config.toml
vocab_size = 8192
norm_eps = 1e-06
rope_base = 10000.0
init_std_qkv = 0.04
init_std_o = 0.0496
init_std_up = 0.0572
init_std_down = 0.0572
beta1 = 0.9
grad_clip = 1.0
schedule = "wsd"
steps = 13743
MLP neurons of a small language model. Each row is named by its layer, matrix (up: input weights) and neuron, and shows model dimensions 0-127. Each number is 500 + 50 x the weight over its row's rms, rounded and kept within 0 to 999. Numbers have three digits each.
A block is one neuron, or neurons of one layer that tend to fire together. After each block is what it responds to, as a language model described it from the Wikipedia text at the highest values.

L13.up217:512487506477508487493602454452494501497616513530458525453480478468569567462470527363529491381438591556420562490486513532540531502570520483479476531497537516487472428461507509492503527518515422470583500500529610534606509496563525471592558511527468503475477519570432470414549466537428561503503526555551502393477531464453530429538473446579467522583565465413435575495571466442479537538413
L13.up369:519524536493444489491614367492535520459548536540468491474572431529499543458481496414573443447428576575517531538482502481530496501568469525503526510480440570584487486508471538473458503525585472482485562463525481515514473541592473499517552533377485474458449482546453454499529502377490520433559433503541397449490616588468427448413531492490440476525634369505420472525537551475554459530518
L13.up418:470447461484492524359487442455484395615489478493579445469540481513502448431438402455527429514528525568541498512565393441477436535474523588558528460476472516576513399513448483529393581461484511403468543452507482495505437445615584432650539484506457437509485494586468466381518507451498481515422495462495464517477589511418476567504472513614372585545527499482426549509525523550509488499540
L13.up687:454664582467476508475520455500475462523524455498552489435489509531492499449480474414603420502491447544479535472481452520405440495565547493497512529453503548556514504446500507515439494567454394429522481522466511495494441564553501446580574547445491492547432420550414470408482468392469558546623492595544562441476552520452513455477483451529399583477539501511498623477550554453583463468572
Responds to: Start of slot value

L3.up211:492526489537484521456484541465524594460543550496415394450417503464417440565516495412486545518400424522388464509511516563558494539466462511568472483508491458486467442518627427593476547468547574534456527484544615462405527518484509503477491436578513576514543430476528476449493630514465531439477418569478443480512514500511536527429425569463489497479528499524425575482628501418493524541450
Responds to: Record(s) and trailing -s

L3.up858:481489560508469562472516435447464411481546445474427401520494506577475552482517454410499501444533506474493544511548450524544491441580429540495486527498503444515499521586551493529532460480461509552450534531551535441623538470519524524451541448360514549484525562523504506463537512476459508429470489553533533443543489472436470577560572461555434495462491588432447451495538458412532524454567
Responds to: Subsection heading markers

L13.up421:553528469478495421466444446423484468521542566540529546514557493577444451476433533516504482535453407539416513501554600419578484507459491506540527530504525572531592510519544404472576504509493485424475542462505485523489482478490451493515503585405476520540483409525448526485501552379464458488502490561561439506619606518534450528511530563544436494459492455518542460432484351477550653492420
L13.up501:467486556428422500500480585503497451584436614435528457413470625458492512460500495414433443458465515543436420486471434566498517534506568498517498520515489570492486481460480483516512502442516467504513367500569587584485527538521525494514557404484451515391549556559441496472567526482445518582578537486493478442546557467472536462581569589545547616511575474516530579533466410500480534500528
L13.up789:532557411500510522479575406370467476472489618457487530443388539446462477580424480468420389496464401544472523492512542455474497460410470507436518499532498519538545519451509533532497463494474501389490421577425607511507480487469449469540528512457440528492436462500531484469448451466540483460597538524492486451542521558405421400490549452514547480474477511544519462481509412426546532501462
L13.up856:511490488480445547500541535500457509550459586494581467469500499525493473398515591514443478489524468528393491412539535475532442474466494461534472514568516487489501482495602453486588477520517532499441516420467595489519463518521521529500509389428488422525490495472483590496452499485450554472484468532530544437589511535468541505468619464562500451459416522485559524554533488476451558448421
Responds to: Abbreviation periods mid-name

L10.up12:390496463469498394457466468476515521515533465544515527480586532490539516402493457433489501467529430528564542547477489552450533476513467494565533685552507450536518454453519556578562487548510468575390493612537538510489479486529499475504501506522564491499546575528452582461512475555540537499555517496533515409564585512494532534534474449491439523566518547459620485538510399468594533468565
L10.up98:453536541555616437439530496519471520443500511514407502441509574491608508533536467414470500458549504542488560556498461479473489512452511590577487460433523515505524556469490530519493559457576430467518497524474544424462565411446452473554467536561584539557577549479494552497516598607559553478406559512535486459540515429411500379603488505548507471537485480483560592517548362493471487536478
L10.up410:555506473550477499522560529430497502511492441494554505456568498555523471548476467498429471471499501426538555596508446514357519540471438532520478392540524513491560540577574399585500530530527407456395574589473461453486505475513494477449487506574513470553402575454503561465512516405592501536430515458519489488500437573420505499517570551454427549427537523452518625474495423482459522458469
L10.up723:479516467486559463470470530441505507407522501468453527448481535520551457572516484536455478552533535554396573560487555469520525482493533561423529500480512557444495530447500332531507461582542417505466523448469506420533530543439546554588507541589457566485529539530437525448545543482464543499521566486573397413540493484519542538518504564670535527547471497566601564468519335380539565525545
Responds to: Sentence-opening "In" phrases

L3.up354:465537418479572627511431453495529433465475525520508485540576529505567492528550496524575587472539482625504478485511569487561566544451519478509472406428472505481476449540533579531557568512591471521462459658418479525477487480508429553449510487543479581563520517456555503364556650529535503520432455568416440415504461513462508484490463471444519450482485534543534506526522353477463531452506
Responds to: Spelled-out count words

L13.up287:511467538537516512486495372475427424492489571436513536407449605482449484451536519507595496435540495500442543435604547563561488517487495367518500493482439539449484523567546465561535456498455442549491495533522565399477468457455487450559507511436530487486536463483481545524513515520466496511573507484491469420501474568488390466547499412579432482423462562514594488487501471539483480584500
L13.up347:638526514511513489485510587554433515382453555463485538488483519586484533444467543479555407462446471615512474460582377480485528453502612468555508483484451475391504499430524435517469577460490509499469477523652475432534488522488498544572484440525406531442453491500461519508561501544471469545605449422505459487563574535550514550474480456479532457487439469511521517518464543534453557513500
L13.up417:468543426506499483456543611512504443562481557588480519359509601506532491556434530407456477437545513473488511458539526545440487441504520489493578516532439493444454510514546451497434537619539466458499508497580474418499482530437475503510540473522510504410548463520472536496617478420453495478403522423497462450522608560461491467539547500529466521477411529464553490495469495538465537580500
L13.up739:568606487529408490500490526510510461635564503516474441448651508452489551454475483434488388529497546493436478549581475498449526461530573589521458519581517595436471449548590521550465498493511512537506540508482548502466445496584460517515495502496467595479514593492474537543549587493532515485491434594509510543574613537508499488514516554560441542464460507479562474517522415558442636473534
Responds to: Table cell separators

L10.up28:517465462365433488474585545525434523418472493460505488545425495486488483570404483533446514552451423501548497543555449495520431510390528532488490489534566468566470600492478487491598530538493475586443552570553608444493526490482483493499510537525400537524446528459531618477431544492523473438527486534468399497559416505480469525501448453553505483504496527480533399543518449407476530449572
L10.up448:524485437504495480565468507452453498407574564566426527429522472517503421550411484517503480548516480525505540508488531464599635541457564489418458478531507452474540488463488465454492546570586488495421592506491515539498534471486449449579520550557494466480397513510385541514450486539559536403390568492495451545517485496469443527468512478514477480499524509493570485536451472473407501457510
L10.up596:505502566573453471456525562535442417443497570432469495541387420534569530504365506481516452492485520428415449446505552566447537474553489429536489487448467502492501509500495500489572525470467510559472550479530522504527469416494542563565484467498363433486454551476458522494457532458542487485400451469586477541570437508419507566488445513519532375477537514397545459572429502520527465409553
L10.up969:522432596552494535423462493513501516466394535550485566420500492533470497501516504531374404506510455527470500542563525440573519462487502528449508510442432560442510544421509453452593385584568491551502591509511560509529527500505444502537506532429497545492480478559497445491388493515536552377471446501508404520513451484410459530380512462529503463558500416465484531524479400527393611577454
Responds to: Mid-name word pieces

L3.up308:493482541507546524415499468468418521508412540584451518439443518528642567498467517478429511482466491494581528563463600456530462529579489477563572506360495555509442487396451583493532442583520561603489497486481513491533621434584461523473462494486438438444431513506499550410469510490452546487457581511541528485553487464433440505504490510529460481483516340437592473511462466400476428469569
Responds to: Table separator dashes

L3.up220:513513453508481466459471509481460438534549450480385518414526585496489422609484503546574477486559462455529469534532455513431594596451550556514517412575580542529489485473462439614570534534522476470518449554474509469480491386519528465459485514483552501491454515414499511478524573457427578447385522564482431445596507529450553521409590475542470547485603589526428486502542504511426511419523
Responds to: Mixed word pieces

L10.up215:478542475541489521505554510520509448427484463499464542529549485489545508527418383466585418419569564551426463573566514411520460481612526478536564474484490554514515433547623554502432469476513389527534506545498487549495356550566432435466462456558452382423518477468449406502586526481561451518555487449466560454448520517487543511458601502478614533452485431498480460458465557483555454503425
L10.up497:421542543535500406567496567492487483462530530489456470474470565450501544441457478441520508515483609429440507451514523498512482497575486467441506495543470499493514450473482484418494514465588504521498516492536502370405450484572518481495592468495437525386445500473471381511536503537380527502533429511564515501538494469525419531505510555481567569478571458482464506406549461576499512444461
L10.up736:473505513491481376525533509496511405414496521505441525478500499537485429499546431513598492592439529617494515535497497414578504408522498468523537477491430557549583464552538493558427427389586472407523534534475492503437413465559546408568483536527470478443448463502564512518487595490434516553536476450508463453476476478518470528471612447474578552510610411568505462398523405530466480508512
L10.up1019:573535508445413550511521532552512458549481479515461401500456620402528439452425416570558582532507555509458460546542460481575534449509515483406438523480462536493516450485488483433465586581468419532512509576492515423433442505596570390511482437520455542514522442496521382519505521483459505469466494464430532498512477508528530459524569501615563474490577376512437518439510479626538445474470
Responds to: Plural noun endings

L13.up50:499458419486398525510566559532506470457513549518563462412421561436450513468549540527412383408459523533431509518483493350530486429518474577557498532500509478468548400426475503476538454485615504410463525501492539528535504482605398460533469485501545520450488418486482481442521519559441559486615519415512535463543509498497466480578548453457433618532485420440494529489436480453459505556509
L13.up273:476484530516512482479487531443521502376554503426483529356409426518534512508487523430495479480424518584526473538518482547510470520503440450471524488460570482494517556461514539434624615478555389501493545417459489465534490506604433527514534492521545464402483468578538537501450510495477520409541487587438543468460481538498490544519563502487497489508513453513388468479498435522447514611468
L13.up338:497489415525466429551558493397534486509411456515494539462497515511496511493519470426529394579496555533511501540584526389522569479490511527500552555463487588517463488466505422446452468609564478448540535510480507520539563487496443518495485496542515529484511480527411498466527513515499497470479503408565461526516472545492467532579516512439479516551519519500525466534459564510493448479555
L13.up907:452475500469495496540582546550515524564454449480583539458614481465527434460468435471487394513535582522493471575441498448539539479495470570484543456460454484414516455549592485434420527531543491476460452484478610501453540513620387634575483466466550523508462435523571475479468523456460516494560502504456523537538563586482526495488591495545517630562463517450472476449517475465491493563541
Responds to: Mid-word fragment pieces

L13.up96:528424453458497455477531442509467479400501540471437406548534520503443519521499527443503519527527602500389435500467518548561500490563482433528509479556450558451625497484537533554397577494467553494499443572504465500443497524526520543500611485429434575431480461451457481511550569482465477545530490431491470431489498494517450514605501532447553561456583435418441517493584422592509527468495
L13.up134:460520571434509524489437525476475440503445494460517437547512621502497472422541448515474482619500544480406478548429552467587551485471500456431404563497496531495583524462525402496434518495530512402520483634558449407499411485447512532545512451498436565477603388502498416468502516569526429450611429532508564459495485543487442482580502494468409563498471429502401449483556388494502539523538
L13.up182:527570528435447497468517539556495459434393545437435460446453531476643537471447398526436487465474565478452416532508456395546465454576493576524480564433412466492496411499524470468477596537505469447538472606482540503480452548542474502447477444491540509412548412497456467502531546445489506484458514605467566538491509536483473486576550482562458596538563416421431510520607489521578496457580
L13.up947:485500502498515492565543529567453422516436541403410583518482455440570497478459466465464451561558530531555458501473522387493565530644528549511473504524461530539534533497539476500487434449633490458492458514479616490453447494495527470587412436424441516418539417454499476448508554534516463482480549574478519527524468438510463581430522424571492579523541509532548480551511566501516497454501
Responds to: Plural people nouns

L10.up227:448562496495434496453463438561526408555474453490578485523450446546503532451572514447580568456434481594425516454426443456397451451476428572490486417518460538544554420433492463558513513480539495526436488405531543557545530492467524527511554586478308576412514552561454514492569508508441515475465472474451465482508500512589491504567463476595613512536605495541519514506501497542470562356511
L10.up416:418533515536402445377457436525510453507528421484456484486582511558524451459466511426545579444541443452530541510475385473498479423552485522533434441559512493615595560534462518492495424537448497464457634476471536516519475445466454462522463465559504551487381569485504528539579491489518502479483549415399482490512422444445480475552497450677448478567529561520600520631519476523496473486517
L10.up485:481505493499441514417488470450550478587449416517506413489555473632560513519510524506495468521499516424522481511463431564447458521466397476501584491503483574583440395487482598500468512491407405463470536529499582487427569440460464527567481570547478482546512477482489505521566554407391576522410528510508462473570441450409457559454482467520451454483509529505557570495521470484508465480513
L10.up708:525472415531425482543424507530531496559471458498472388534554495565598499529595438498614480544580567570390447477447450519454444495419450634481468555596510574446555504543537578607477534564458527479495490474530519564476457493531484519507485475513524546528471520521518531504431477510469547504408554465452515523512499482446478472561594509570437526459572483520595511539427517456469547427501
Responds to: Separators after place names

L3.up922:520502562448540413410497469407449458484461530512491553456502543498562438423557474511564522544540535537549564496496525469517517526554477567525576413524483531481441586462529470499563503526538488512502537497606432454505583484496514421547500425552459613448530509504483488456449505476509529421608475558537510442501496489573455644470322442533455521524549441463641529478516446436495515570499
Responds to: Preposition "to" after verbs

L10.up181:452556569521434560568524599579506445431485549494391537516453572408433459548548445422473516468537419493500578504534441533427582551496472601440515533555538440572507490495537518513572526505501392531411464504510483585514472480495515509479492512455494456496540469427506498449561634435484525449565623442503484523518488563494546500496503541511453520479468510461505492549432490532475540480459
L10.up388:568498512514528528493485632517499474500332569531388398458534556492543571533524454481483381515439654460510544579471481544522507489480430461483520506559494475518424477449496435507536483535446528461485553449479509504543536479500512510521491519447504442357551522559541531414518465552447484456506539480477436477592506490495499482473513545501475567558526512500435557500505492532504505532526
L10.up775:521491498476510409500636436536495458440412441503514432444460433514519517517559420441519514495496501479470524644457553500492545526531486479438509512551450559413522487396536527580529492472459443384459525546559504487534440469458526377494493507595483497466569428475410536456544661506499462547518491450507420463491539525496535492488489560622448611474475506533504530546475575537521435529477
L10.up916:568492505583527442420476569551489508427424485528451539486466508521525431615478356502510443516528532406402601568544492366460504478522445462428548492490505423431548518502543476440543470511437457393466455459512533515478488545514510479490535429552456532538514505457498505479498538543444481424466527423543450512485517490455458513449624536581454561593517525449491575541520606486537496558485
Responds to: Converted-unit separators in tables

L13.up100:473535464479488512509487458386464436418537486540449522478497432633461526408467498439493555466457390535590581523521487476493638485502498496534451521506482482489499428540439437545513487576468408461345439512537591441488548425553508492484580533511440483529542540465494565462473518465494543495447460435482418528480461444463485554446476460514432552538461444462454555569387447511469543489352
L13.up208:553419477461558500498498543511541462426489424459520534472538498555523539463450423395498525484503518452482566506558491498435379580457442544404552508512506554560540490442478442533458592494543406388474566529517554459470514438577506487518548503527470491521508422487481498493484540436478544526498444518579413468464534516497516507534512554507459526499459403374514517504509447558518532488414
L13.up472:461456498534485527512440480578443465580484496538460516442494490462459518512480408422544451432454583533436503557523583420585492532511556502472567564515514526515517438494463471500541512522527422443424503525447502459448463450614441505423531478520552565506498577512463372492471517493463512533562477529488466479531515557534472492512566478482551444499499520432392489461555416487518606466473
L13.up713:423442453522521557452489568426467539561612492539493496545514493466486483552526508397444461428573490544459505484523468542534485543542451565516571478483475623545470379416528546512515527500518494499539518515367522463505501476540457506489517448460465536531415536441467449498501562464520499502513465472441405488524525511463544513512544454487456533554483501498551472516482510534489518449482
Responds to: Quantity words in counts

L3.up251:538575440529492503588459546592458447590566526504526491422506447577490427537462502482617434528539489583462503591548556541463548474512437541438509546564505530500477490476506510515471511513516518548511565500532550538474571490455480408523580548409458598476426468561562489494483522455512529509524586478521477408524501525491525579433556570493408524533452438473458594477547508504447531503464
Responds to: Noun-completing word pieces

L13.up252:456568500526512435564553485508555442527511554475449416501554539514438411554555421409598532432536547524572492438423452465418488384516436440457470515545467516551531468435511461549451526543434504503481444540577508530470456519504522481529567465469565548398478518499515533527588561418484491515477441463557523301500555460545424512555544613520488478491575440403557621554455522573563543486497
L13.up486:533439389501443461490499465478536458437458563541414471506473531581544414454458483444498478533500489505552453516500554507424519436514456383448490595554473534568458391497446530473550513492489520445456445445469474521476405565630432449486599548500368485452492437519454464505497505474480548524425575387513440407499495538524438504482489492456532466557488406552442499506463473531496527525385
L13.up706:575495508493585563508477468519545511419510592490406527496439536636581472543546431501515454431504501402510536498501486514387520397562478465398538524548495484486455433455554539468394472441538435577439446449505478428440546545498444499450603594432516400501570493530522546482599541475450565498533570509526538483456532567494409476514524467552404442599480426551449540376515508529495478437423
L13.up949:553310554468530542469554440494543479474495472482430522492416526572500519574499513454492508453549475553515453494435463457546504457563438482427525456530491577487562380508542529549522524529602498508480521485456519567632512529566457449543597564486414516423520492581495493538532499419482473591563498532515498374497519559485477435487476512551400527576488463543505526519536450518494513566376
Responds to: Compound second elements

L10.up411:511465490470572474467514519502488470541536595440511499373523564487495436564458507561547418544530425543420537411579453480565471545477518497450614511483515478501473519421488394462536530537587421488509551487559657470500501555503526493514533418433463519538419503528505537493459557506526526436602491593496478492562661503509395541467483507580526524489461494520474521461479478528556650496483
L10.up653:561499541497458415461569518480403464445374527578590407447548543474479514527486526531531414482543433498488515440580554497447504559520521414547647460539514522538499401484546441467581521534531511412515453578549568540453485492424527516493501487467468560479489483440524476420480571529527516519462413537563443440569457473428497508540467570572509473497487482497482498596538521533549536549564
L10.up679:512443515475550445430537450527443520571559591525501475379456564475469541513547569471526440484518473635406522442449447538527524475442562496529521449475444447511583463384615359485534430447513449436481593471461596467572522393456532548522516550518496443516471416528528489502486619426467513435529572614515528488536517493459540545540525576582522521570494501496489444539504385436489459617547
L10.up778:465461497555392470482541605459465430432506542406524421465520503503511466624614582582525494605542476551457425408463530494545552596429524508506554501566503489468471422496561417537622505534496502534460519570463575376485553485435536497668458470525521501569614461528443558518517483435577488422539472480476509501600597511442542501495502540504563435468485601551552519560490461459517573411556
Responds to: Post-initial abbreviation period

L13.up276:461530480495499393564436525545520491488535556481480472451458568493547484550577406501437582578485544553586559477557582416498415496521455472505560516465509602508525463568536485421464531546478481516435491469641542545442500406537403581495477572509599375610460520460430557436549507465527559463475560502485485486480547469464502499568571481517446467488480589584574527501479460522511529475474
L13.up300:479559456464521479391431532458515476523531455493496446426565461486497380511546518464371568492568411530442518502497522479525457505456495509570599449399463574458551549489545475598475523486490416458490446379581575505556460435467478509546509535556505440541483510491457522445537511528514486408473468530536516485520603506539530537573541477426415541550442508519523480501526460521493517486455
L13.up827:451528551470409521584521557433412427424521476562487562502500566543584489496508418414524487541492543480494489510560537485568466432564503476589471560482505481538474479505552402517442535472511400389520501507497439555503484493465455523623525465579513449468554454490423568431532557477491497500427511471435464510546518504367473511456529516527513496512459475514465493607506519534592488531583
L13.up1004:532483443516473414486492591482487407389512562491398433490453546529509447416516429441554490591412496555464432491492506483572513472519464516542437536471502494487464559540421400564512515499482514542485469515522553392539493367491495424536522449533510353551535418545466532425560547485436471468420473563413504474487525426499530445489407494516492443466489554513491572573452511516590466430613
Responds to: Source and identifier lead-ins

L3.up99:395491412449504468439541426563507467499500505477601495470563550412509467465551448477508466510567453599477531477539490416414467504498511590522542577466485546439494561450555369536512543459568473478506519451493414477447473514421516518518468400561402469483514413531470499433606505451473467472454496525515528449610510500459465486543513484601438454459502522548559344440516504511493505553479
Responds to: Periods in any role

L10.up172:471558531501510475523519583432465464438494503457524539498476554444511389405437484487483460472475496600486445563502466549437589528515387421494515527566516482581545517471567462581430583465549478450454414519554534533549497490544524492441585574507521559377503461535481534408550533547490523465529513481501454513482527660454475518559511500564460563525503517499476585484485444545528490541531
L10.up176:476544555487567472542415492400526381562576474411547443475522467374581405435442448460520460477515533594489437545426503511616508538494476424498498544572488474498548486450522411521467558514548491477495487540579560453490407504585446494468505544424418419491495511546491408431519499483507513570486545461462476448472389469495494543536526426558496464583563485495480592459491465482464538515469
L10.up718:409531526458499555508491478434499506537529523501471515482472513437543472437518523410560476450488615577416462560508503445468479484426462496426555538601529507562499469437501445451433434447519465432526438447583549542545447491581439543557634536544543477484369552497450516493655518487408437463573486475558466395524516473522454491573376445424444574538582474497450524516501528595496521575515
L10.up853:448521552477448378515537549513501490417517580502490440451408607439521551504466529394619561602573526580442624511464575462532505522549391471506510482456541533534510409484531382513487479483523470551466529400511461468457486500577445480551471536512550526574501494482575509477523548432472560477497528491484559472499571481455478553509631491560446516498510462575439603403516501583518525484532
Responds to: Word-completing pieces

L3.up382:483512497485480533509456487444481527497492495543509492531386451495422495513539383429433525513490462459548469545407486470477486470496442593426468500579499528481530527547579461564547597461425555523413425464519577440548438525446463536463535559472515499485486445474454469446536515540471388479494476555470445531564497501366459488528482515512518402514546567373487483580532498497452501541546
Responds to: Field-name starts

L13.up7:541467538465551468511507513464448477458563516503469569363490485561583399507553396565483449514488468576514476465511585429502502536544509503590574473430403572575500510519501476543490550479574501461510589523453550482501443472519485525575581472480535455528496539527485606417541500430481540453482560526468555455507468474579440437562539501428486506485504497468431466485464450467446652505529
L13.up280:541473502506476468324552547466417524548458501523499483474546493535498515474421611572429525507441511456400470551517563493586572493418509461439474487560524518527556473543474456452534452571628548537485559464501590507467481448518460462534519500452447612454490525484528494506511470346558461516469433507517524488535492471373482636518464472438506595491647480493508478505454429485541589664421
L13.up442:581478497562520475397509505455381469488500527583530517382559443486501554512462548516484466535553600511462532553521568534509522443483453505482514530480385459490556527587467530484530655542535496530509478568611511448505579402484529554553507463470473429449472505599502496455476450429499575401483584537503511465520439555460463490622476461511506488503519521504553508524500475497432544483411
L13.up737:530476482588469440536486456556468498448467577426494532415542454523444528473601473473506507468535526537495535509462499386546487453582514493483643543506502498538537441469529508481493592596536477484545460540509537506474562502518506551589488521513538451353482448527411502458458498505526567451511577455480513486614462520489451468530461536512434439494533548460527492524541472435562438368495
Responds to: Mid-name word-piece continuations

L10.up2:438506485517537569543451533500521530459522501486477486466554547463522526476501521508486391469596478461478568501623568525574500510530447464485485578497476525398502469518565491559568474591517480518455524495560567541430382516524486444595494553532412483530468491524456446389398483516482621481582494513558575464490546560486561537599620567522485543538521503455506482457482448526464562541583
L10.up207:534490507520442569541445509456465432559572467527478461397521504589464492519533501462648368512553506533418497477502528435537505391446440551506544521506550590498457425477546463473504478474573484502458515517500518528576448527533401452606476503482482471599388480549480481382551469482420519477513467487552466423469418530514525455513516508484488528535418507381515497479625561463555471448539
L10.up399:497498470507531501526414579466431523451536479509460517401422555624552518568468482547521468496462585432472531516494532454471579474408530496449497547450535495448494431509576474504514399473555381518570486470554454519496452508580435557565460584416513576479481437490483449448482506501493470415524505495527529529585419574481439519520498436482533500628474436544471394485486426517441530511480
L10.up660:401507564517586608526441550510466497532521456496527542418536524445516487504537581352583473443454514462460444395414513512508493416501473556529489501465434545470521502484572461542487419478482441625500489479449516530471377449537535426576512486528480480496457490590416555467466485447469628532514507469563470491549456525490599512514538524504493480544520537483423479457507474516498512438594
Responds to: Contraction apostrophes, title word-pieces

L10.up102:430478517500469544508532411540430483510490455522546353480544499470524518605395553495469492483482437510462478514490481472484603546481507546527471489492472474465451471509544524579503495480497421510427460522446523527548595484485512508561436449553499552577465547476418359424491497425492536499436455477483506518606467512413480625441470455553556502521511509428586518557514505485521464521504
L10.up394:476529528508415453476465537492504516497473453505496493413470469580500416443418477487466497513458424496491552606549562500575609511497549532501483531505455513402455542481503430509620401532501489509493549488463525508485476486556570506556484493414413566529547485498535452489536552509428491562537469424504420517508585556468530532502533525504486505527505510410520513586487525476463626518410
L10.up490:469473481531415462581558564436477466414439502548473543486457447453464503425511523483571490534490464532489635494498496485558564491426492574460522496537498439465461462517468491541575527506476407518500477529522542394463538494461487512557507490539533387461609447553510417408405602455525558479483562450447524521525578537509497560541508487508519533516476436461513429547435546430514593492511
L10.up689:449481424512476460549506535453517412471538533560490470546464601486476457455504505447482460433573538466505612629461535557490503537462463477579479510453584443431499539433517491454506487426523406447471517427563508593458370463596520513582484541439402508448534547446431493392433479477391447430556501432378427503506569517462524524502523522522542531567571485498455641467465481524524411503469
Responds to: Numbers inside measurements

L13.up222:459392510502556529512486517536498542529490477556477483489472594460557510565474527454504362586504528435522535555474470466550492477566450516532481473530502477536496430496611511504439434450519441448482440509518520472489430518584471489553479483488540493506568545378350559462452535481475577448499592468494434473661499524458519499510434424592563543571480521503590564410402431477451496483554
L13.up541:525480497550498469536468518449497486442506598508475400493577544410454423453433516466465448437442580461588569480529437453524492513525454535448480461575500545511521489545454441472533429425443524509501524491437495485531448605455563483481502483509581479517514528466558525376543510463432578388445578441466544511647558571547504477518482493441521514494585418491536556478394498444450564499485
L13.up685:513451460578437471554437572530421422473611540498434435511461477539455503473519486436566442593568514513452463457504532550523495536402441514411538469575525495511388406503506459564517488510433505470446509544484567517471471563508436542506489499517477493474485514522513568495440568522568501453418625487563522465501582529502540539516556544467381524486465545483491459492465460465543499423496
L13.up718:603441449526467516499522533572473544476492504476590441505481562424475561496537500501470544549527504648530482553435451499539504462489519510544523539580483558570496514586548486551521482464454556500550437525459512407587514556518444454495493512556447425509562437545441506477465519420591521492577605411553498461570603462499579451519490504519528548473456421425522506419456506398453544534458
Responds to: Mid-token predictable continuations